config.yaml
vocab_size: 32768
tie_word_embeddings: true
learning_rate: 0.0184
beta1: 0.93
lr_head: 0.00288
decay_shape: "linear"
max_steps: 7272
MLP neurons of a small language model. Each row is named by its layer, matrix (gate and up: input weights) and neuron, and shows model dimensions 512-703. Each number is 128 + 32 x the weight over its row's rms, rounded and kept within 0 to 255. Numbers have three digits each. A neuron's up and down rows have the sign that makes its largest values positive.
After each neuron's rows, "fires on" lists the tokens most often at its 100 highest values on Wikipedia text that the model never trained on; "fires in" lists the words (lower case) most often at its 100 highest values on Wikipedia text that the model never trained on. A number after a token or word is its count.

L3.gate854:092144094150150144151096092097112099173096159193104084144125108089126124181107114089116166135136097138117082129168132125128174195180169133142132094144061162096188114109113140107092088142027087171117142111113102115128153155038184161136095148105114133150092095109141125123141095172142137082107181132135168118098119150076121089128126115114130103145128089153124157083123128122130086084068160086073148135134126116097125124132156172144117111136093145132103144129115096127145132141151202122173193122141131077105103065095157096129131105152136085102094146196116098063066119121133128152
L3.up854:144101033077130089090103136117172100125094154162124108111107113157109142119143143066117140145181188103179160071142109111159120133148092072155138124136145089085096192143122180165183094109192162200121128117111203088114092164145163108133154109157134127117121116101057129116160091163123110152185132175084108122083139179056116147144114132087077102112142070144188175113125108078088133118104106178116144171117104113130178117125100163167115182179114131117155050169149144179210089127129138173120127088139136148147167144108104132129123141133139126116111076185179127163135129202093033138
fires on: "was " 24, "is " 16, "will " 9, "are " 5, "be " 4, "has " 4
fires in: "was" 24, "is" 16, "will" 9, "are" 5, "be" 4, "has" 4

L3.gate1248:139143189174115181124126133131107056157149142126069084157206147114128195210120087161098150079123080134067163207146146140106094140126109125097152137108101095152138167121135131180238118158107099111159079126151141094073124168138098154222145121089102166088132112121131194061176134126133150089092092121083164156123149173173152138160133109136037055122198141088130112049158133083124120091140118154102061119157166113196116118129127128102121161114107145124123101131133147168131168120188117095158116105096117072094147196133178085129143147092132179087116118111140164154143165146104060152
L3.up1248:148156133119143148120133072177110147109145039133102116155170144078157194145132143153170070103082108077077190161171195101136070125160068139133133098157182156116106184107076138172107125122107147165184118166089085150092141105075147105172172160149156189160085153156057100100123129118141149089169117135096163167098149116167114175114145107092100141145109152089063102057159190068110171086116156107091085088165168080131127145126167176057126135134130123148155178151155128202057125173141094153120111164077093153108109100117121140147134092091142168181072118122106156114120189080138149201
fires on: "to " 24, "or " 18, "and " 11, "as " 7, "than " 6
fires in: "to" 24, "or" 18, "and" 11, "as" 7, "than" 6

L4.gate1265:119090143092160092142137174072108156170158151063092130120128099162092121049112152146053171137141135118116106083100129140161159162126119162115139136149160203149167107106132143132201129177162142121122120163075123194129097119130112128125089105127087092151118155116177139119105091089187108126082134126106107153134185119093133111147097120170171102129102169133098175129146158167165114138110108085163135175135175140124091184143098045079157116115083061160122129131179129134174133139132173086111081130069114137111207168144121137122128103092140141105132148144153152165115163135136113152
L4.up1265:127110115100200135094088114139116181138107152102104181160131154087088122169088073108111114111150150112118079087156142173126205132125107140159076096127089139175083166107071142063134115175102167181073136167176161147210230061117119129103094123220087103173105099131184130099140153098147090136121149095106153163155129120130108051129096101106196158095168138124106195062132092206156111114150132131186060139099113154068101111112119152087091108097183075096180164162112121090138089144180146110152125151150163080112130111124130137108140137130095141116121163092152086096114154065136161099
fires on: "0 " 45, "1 " 13, "goals " 8, "With " 4
fires in: "0" 45, "1" 13, "goals" 9, "with" 5

L3.gate330:111121140102097155141102138124057125131086096126145121148215167149055150168145139144111155148121127106115142125100117148151145150110154078133112090143105152089113149113102080125132102127192158162148127140154163111158099096142138112113205136139124126135150069161158147119068101097115124099120065222102130193123197115074106139147189140226056136148176161143053083120165156117088107155079127111103102138127080152078104126160111097097119056204148151155198098142138107106109084017109140106128148151089132136132174106168126118143114118101175098110118108102172099158184079142077151141
L3.up330:100113068157096071128099154184123134153161152139130153183167132148140141156101139165162146100146104081141137158040146109118123132083161140137143127106110144097122132088132105119160140122111205098161161123154170150132148082162171173146132127126187164103124081174156107140088180084137113180121158128208148148117193138161090038177096142090067106108141172132126137107135127109059180173177156153125158143064191081161106133131147178123132159115136184133106163131153155135187096098106138123105109089089106125141123154163137142141156159102117143166095125231130183087123099137139117125
fires on: "also " 65, "addition " 4, "other " 4
fires in: "also" 70, "other" 7, "addition" 5

L3.gate1264:124132122189117160153115091129123096076191124146089089142130143090133100185120159169167079126173090148139168141123144103092107064115133148117083122116160087176176161114116135087111101114106096136140128209132080127151138155114111194116121176117171091113109132142145111127120083164074155150124141166131095097116087131161124145110039125158127066165151153128111140149158116124112134126103111127115120098108127148107118088104137108161142103123162133131160206073144143135099203120100174187129140161168080167105157114168160121133142177114145182089125206136145148150121067124184162147
L3.up1264:160169146128135160106122129129099180057125169135093153128183140133112115160089154189065164111101123171140156123056168116112128046142064101152077097169206110145116132065099098094137092159109158143068090120130169154098119241096153101041069125140139084111120182127144069127145107099063197162081121196115103180123147074117121132174102118113097089070107109119156125159150113096110177136147150114165165110081142132145146119134134165058150137176126126176157153105053051195154157144123117181168119147162126115161093153138193111154151128095153155113128152039146134158135070150055125081
fires on: "former " 25, "of " 23, "Old " 12, "old " 8, "original " 6, "current " 5
fires in: "former" 26, "of" 23, "old" 19, "current" 9, "original" 8, "previous" 4

L3.gate512:147172144129121135101131105093159149095111112128185093113081161111112122157132112091093106118139170154104138115133133073137110094120166149123107149061101118124104108132176117213143159228092068131105157170091115179099118163161133129090160100098080147146154137186134153161091142109183118124080116130112093103136204101138114140129143128130099170104155210120164174156114076087135125189112128128093142191142165197124145045144114118208145137133107128099133147116144129152144164111081144175196148093163196097108190124052103092114164147113118119172165161126110142100107137170160152118
L3.up512:126179127084095113090145153147107160135128146107126146145171138180145112150126158159139067094144118165155163145124129141103153110142120178134131103067098139156129131154117130073138208109163097124185179163153164074144143096094138151106152141173122105120145150152101177109130109145120099134142133160143121152148123150147123155147160120144145175196093156061124126129077106180140193096105040089117124197109197134107143102128151061121155122110120082117110088144108172169129092116120093166110178223069087090167160073147088114194118155101123080132106140125135107166134149139117106144
fires on: "of " 71
fires in: "of" 71

L3.gate1554:134109049093100087107086125124119128111026161142128099168158131096088139139163104146119158127144096137133114115111145175126166128116106083144134089081117131122110135121091125069107120170107108122142125150102169150101073095099087113143172112178127092153142153080146076179121133126172122136179116131099100038150140149093124105138169152149120089076100077169119123122151213164049094168128134145161136153127145108138164186149090139145122098116147148114093137149102128090138141052201133100127107141167190115091179148126129130092135120127106158072155154097153090152163156089058144134
L3.up1554:096160118109161123142139190109097101150108175199156108192209166178064100149106111103138120132132099113130164153121164086128115145152124155157129103101042142131161091134031090133083095124148116146129140162120107168101128126167098119123099111155126160155130129176135161144123118081115081094043120140094109162171077124110135111158102172135100121109113118132075131109109148113157149147132165117174168188126121150069146175111126118130072176106107163182100145078125118078131185121103107101137151132125145113099129090133084172108160097122111167141150143166114113090113083067091126166
fires on: "also " 58, "again " 10, "continued " 8
fires in: "also" 60, "again" 12, "continued" 8

L4.gate1359:148113131095072185125116143076182102147163138123116115100140146116127145163127119160147143126172130115165088123130204104133141112104125125152152096053070157120191148166141131121113148138137128131114123134143094095194157084123128123122114111099140155106117134133091142112107096079114105139106138123102152092065109115062081116169082179188158122083091131095165123178146152115094156117087129121148151100126144134165136135127115116127121133149138165143107179176162127098064115084170103148211178116092168106155132096099145067123130131078207093161189100194110163051174099190169123108
L4.up1359:210130148074067158086113108145147147173163160142103088164195133102133131089161115098136086068134143113162135118145154138123226147199103073082114119170082098137146127109125111097171133134117092153126164163140085113124091144106137126107113143201147149064137117104079140117087112108097091079122083126045144129138057122149139141141096128086141148148137075160132109185118105151061169077096093127138111104080121120179037131093146104126120169118117136073111143154138117120070133145110089147162186101112111137135173104086154128163122150119191142120126168179138164127150095189148101092
fires on: "by " 25, "of " 16, "from " 15, "to " 14, "before " 8, "with " 5
fires in: "by" 25, "of" 16, "from" 15, "to" 14, "before" 8, "with" 5

L3.gate612:104124076126099148076144177087196130157126157119141117106137116119133126097159114152107114129155172094170166138193116141124141106136130107096064116108086154110125106133128181141163067150112074116112082095100190157169107116150141088158073146153171129077111148125122082139131116118132155077117129131120159156110208115092106104157161131103063133164134151130116147186130169139116134122085127141149145125132140163142116099155092155092129132151121085145149174140170156074083128169154138136169179054086176126151057139101128099127182080160138148131077143145168087124114131169135117099
L3.up612:127112128127108194076100159143155142143137139154113150109157154177175077075111116130114147111115164107180110142118197124121163077127164140179102123107099157138145123165153170111147123151121095097104126138149197119143104102107128122128094177122237159127161140156076092074117146128143110029118187112155122151129192176118154120162154115075055128142128107129105163160133076100109196099146179138126141104129180151162114124084157097136123154135099134131170180119109108121081098182159127108216150111114109176146143134116144071151138134121142150126109123139151097156138177176150112197
fires on: "was " 25, "is " 20, "were " 16, "be " 14, "been " 8, "are " 7
fires in: "was" 25, "is" 20, "were" 16, "be" 14, "been" 8, "are" 7

L3.gate1684:074114127175119154166123149141128138175089131151103116115155125154110095187158101111135119192169146099114146083151178120081127118119075089063133116154077189156133163167072122129146119111193113150125137173104118061120106066132162188066125159120141098104173111070113142186123150112124122084142092094121120131084083115190135130108101111155153123096115110107147156131117047054184127146146074103129155120076192146135152114133152063120152134161058100151104144080098152131139126150108106114165085149111097155096116131123135167113142097160118160179143121171153159166143169144085114110
L3.up1684:171101182112181144202119162111120104129085079132154084195176122129198117088135107132112094132133137148088089194146104150110132149120090085066129152153128175128100138102182123161163108197119157130133078133161114159137046119155153200151183148121117079157147086128126189087138059105120092065118120189129152117191151090104168092183149145095173144136123073083150171108136112102088104091089154154109167091182036120109190086078152158139103104139156070127120222121126155126176151165164123145148168147124146145187098116173160087096172102105090165106140109152150101147118147121183106166
fires on: "a " 30, "of " 9, "American " 9, "former " 4, "and " 4, "A " 4
fires in: "a" 34, "of" 9, "american" 9, "species" 5, "former" 4, "and" 4

L3.gate1962:131146164186083170152164139098146152121140127087117171070137117209148128166078097124138128130047123174131128095159137061118115130140095122103126061117121149118097203137104124162159146065074155137142143157147139167137144155129159187152125135129119122120148124147164125153126121132116120126156129130105117160153166197135123158095179153129124154134192158096171191242072134124160102157156116123137148120113106163173104156151123138200144152093051148151145136174131191160045126089114124146168083096148060187189118168112067099126129129177137160129171089143182099150109147107122144113
L3.up1962:162106084147112130166113180145156176172128096117062144138112143146172053049099095184126198159082085102116105121103141121112176083112085138111152124163150096120097128087105113199139061123097113142084113087115094103107109172127073063108114162130104052088191137133133080106084082154161124102150133148132055146122148109082146133075170125115105096137130144128096130134089145073145117146098130077073138094184092131172106162159137099143133089099134144170064116080144161188089129111106088111128118169066155133119073105129186130122123095154105129137146098106109101121112141122101175201
fires on: "as " 28, "is " 16, "A " 14, "erg" 8, "was " 8, "of " 7
fires in: "as" 28, "is" 16, "a" 15, "was" 8, "of" 7

L3.gate354:156114113166115119148078136103108095181119131183132077111067126133136170160124187107152197170180099172108139166119177165105117150198175139114138141135126141111138163122164152151131083086176108150158173097092108140113147108173122149112126104159169095153178166151105149089131132138123062173145168109141156147139110146160161112121131144165146095112105081082080106136121130086159095116101122168126143152198146137089160160163129156149114106103146167099064100130137135181118120141096164148150101098084158122084140144159129126166150114115143179135145129146122159155130092124128108163
L3.up354:139189119169136093122112123092110135162139119137129127121140163189119155205048085141070142103183170098139156104142090109110174118136148153127184155075147151113069145158145162129121190141166160126148146100140140093148094110127199136041098208067159059173080162117177092095095081155126172098103143133132068146130082103081145114070047167106106064090134113089074114104124166135061108174169180074140070127114085151114155151077119088135165152135080162176142084076155165156122150214167145093162082103125157125119183157154127083163167127108127148162127143117157092153103155141070139137
fires on: "as " 38, "be " 13, "is " 13, "was " 13, "been " 8, "being " 7
fires in: "as" 38, "be" 14, "is" 13, "was" 13, "been" 8, "being" 7

L4.gate1384:119131064093087166155131110143149132150129111116112125207120073124118197151125155130163143176097158125102102106133148114124111090148121135169114200078098127118179085135090096170141126083068156145096135114099109115111107099120130170159112136078184105178152130100144216081134113152156120104141167125139201102122159154078157168060183105123129037176112123098102132067105132128130101111128135158140175133131098103134155108121129122145144157142110097135118087191135165156121149162123195132093089097130068097162168152124181180156088147103047121140157114164156126182126132135093141160
L4.up1384:134156192074142119124137158099120137138130148127163167115133115126144110180178200091082044119104155105116184142109207134127074091163117116089146154117153138186127143237116089112121105137090161115108104109158130109103070140085044194158083146156149121178103133155171172147155109142103140084132181109052137069148153131173136121156140218114136152156127110095165132062151140045111097103134088162129107088077188129182084131156169088132116137119153047148135113131131137125135140155152170105107107153105168084106130114173174131122054162183084098117141069084126162112112145150109135143
fires on: "and " 88, "or " 9
fires in: "and" 88, "or" 9

L4.gate1515:124152074134092146187122126138124078152127099138150139116057118085128156169124154159199126131155069122100130136151156203077100039106153110072087133150137116109084117109105123091152083103174099126147110135061081123115091113132126083149145133126087102082190156084186099111196139171165115148104151069165137152082128196125109092090177120130127130157119122100051174187136104068104200162144173086130099147097107166081126168178123103092158119106122059101171144144136145055159145123125132184095166180150108136168112149143136098153059066065157163129114144129131131101135110188103079128
L4.up1515:163066137138096135144114123091155162081060141137103148130119139164093142123129123139118128185070109119118155076136127093124144134163113138173126198133164096105140171108151104134106180125121178078133078143159143127083159110179185137136173148144159098148159104077135121095138131168150125144135130121165168124088146131104070067127072127157110063084127152147145123135111115114125130132122210078197138095146140141077185143123070117146138127124168070121153137186112119061101140138152104211172121129057120043149166083141131149071092143089120157092132057106113171137144100158082181118
fires on: "of " 26, "from " 10, "ale" 8, "original " 7
fires in: "of" 26, "from" 10, "carbondale" 8, "original" 7, "dellernia" 4, "originally" 4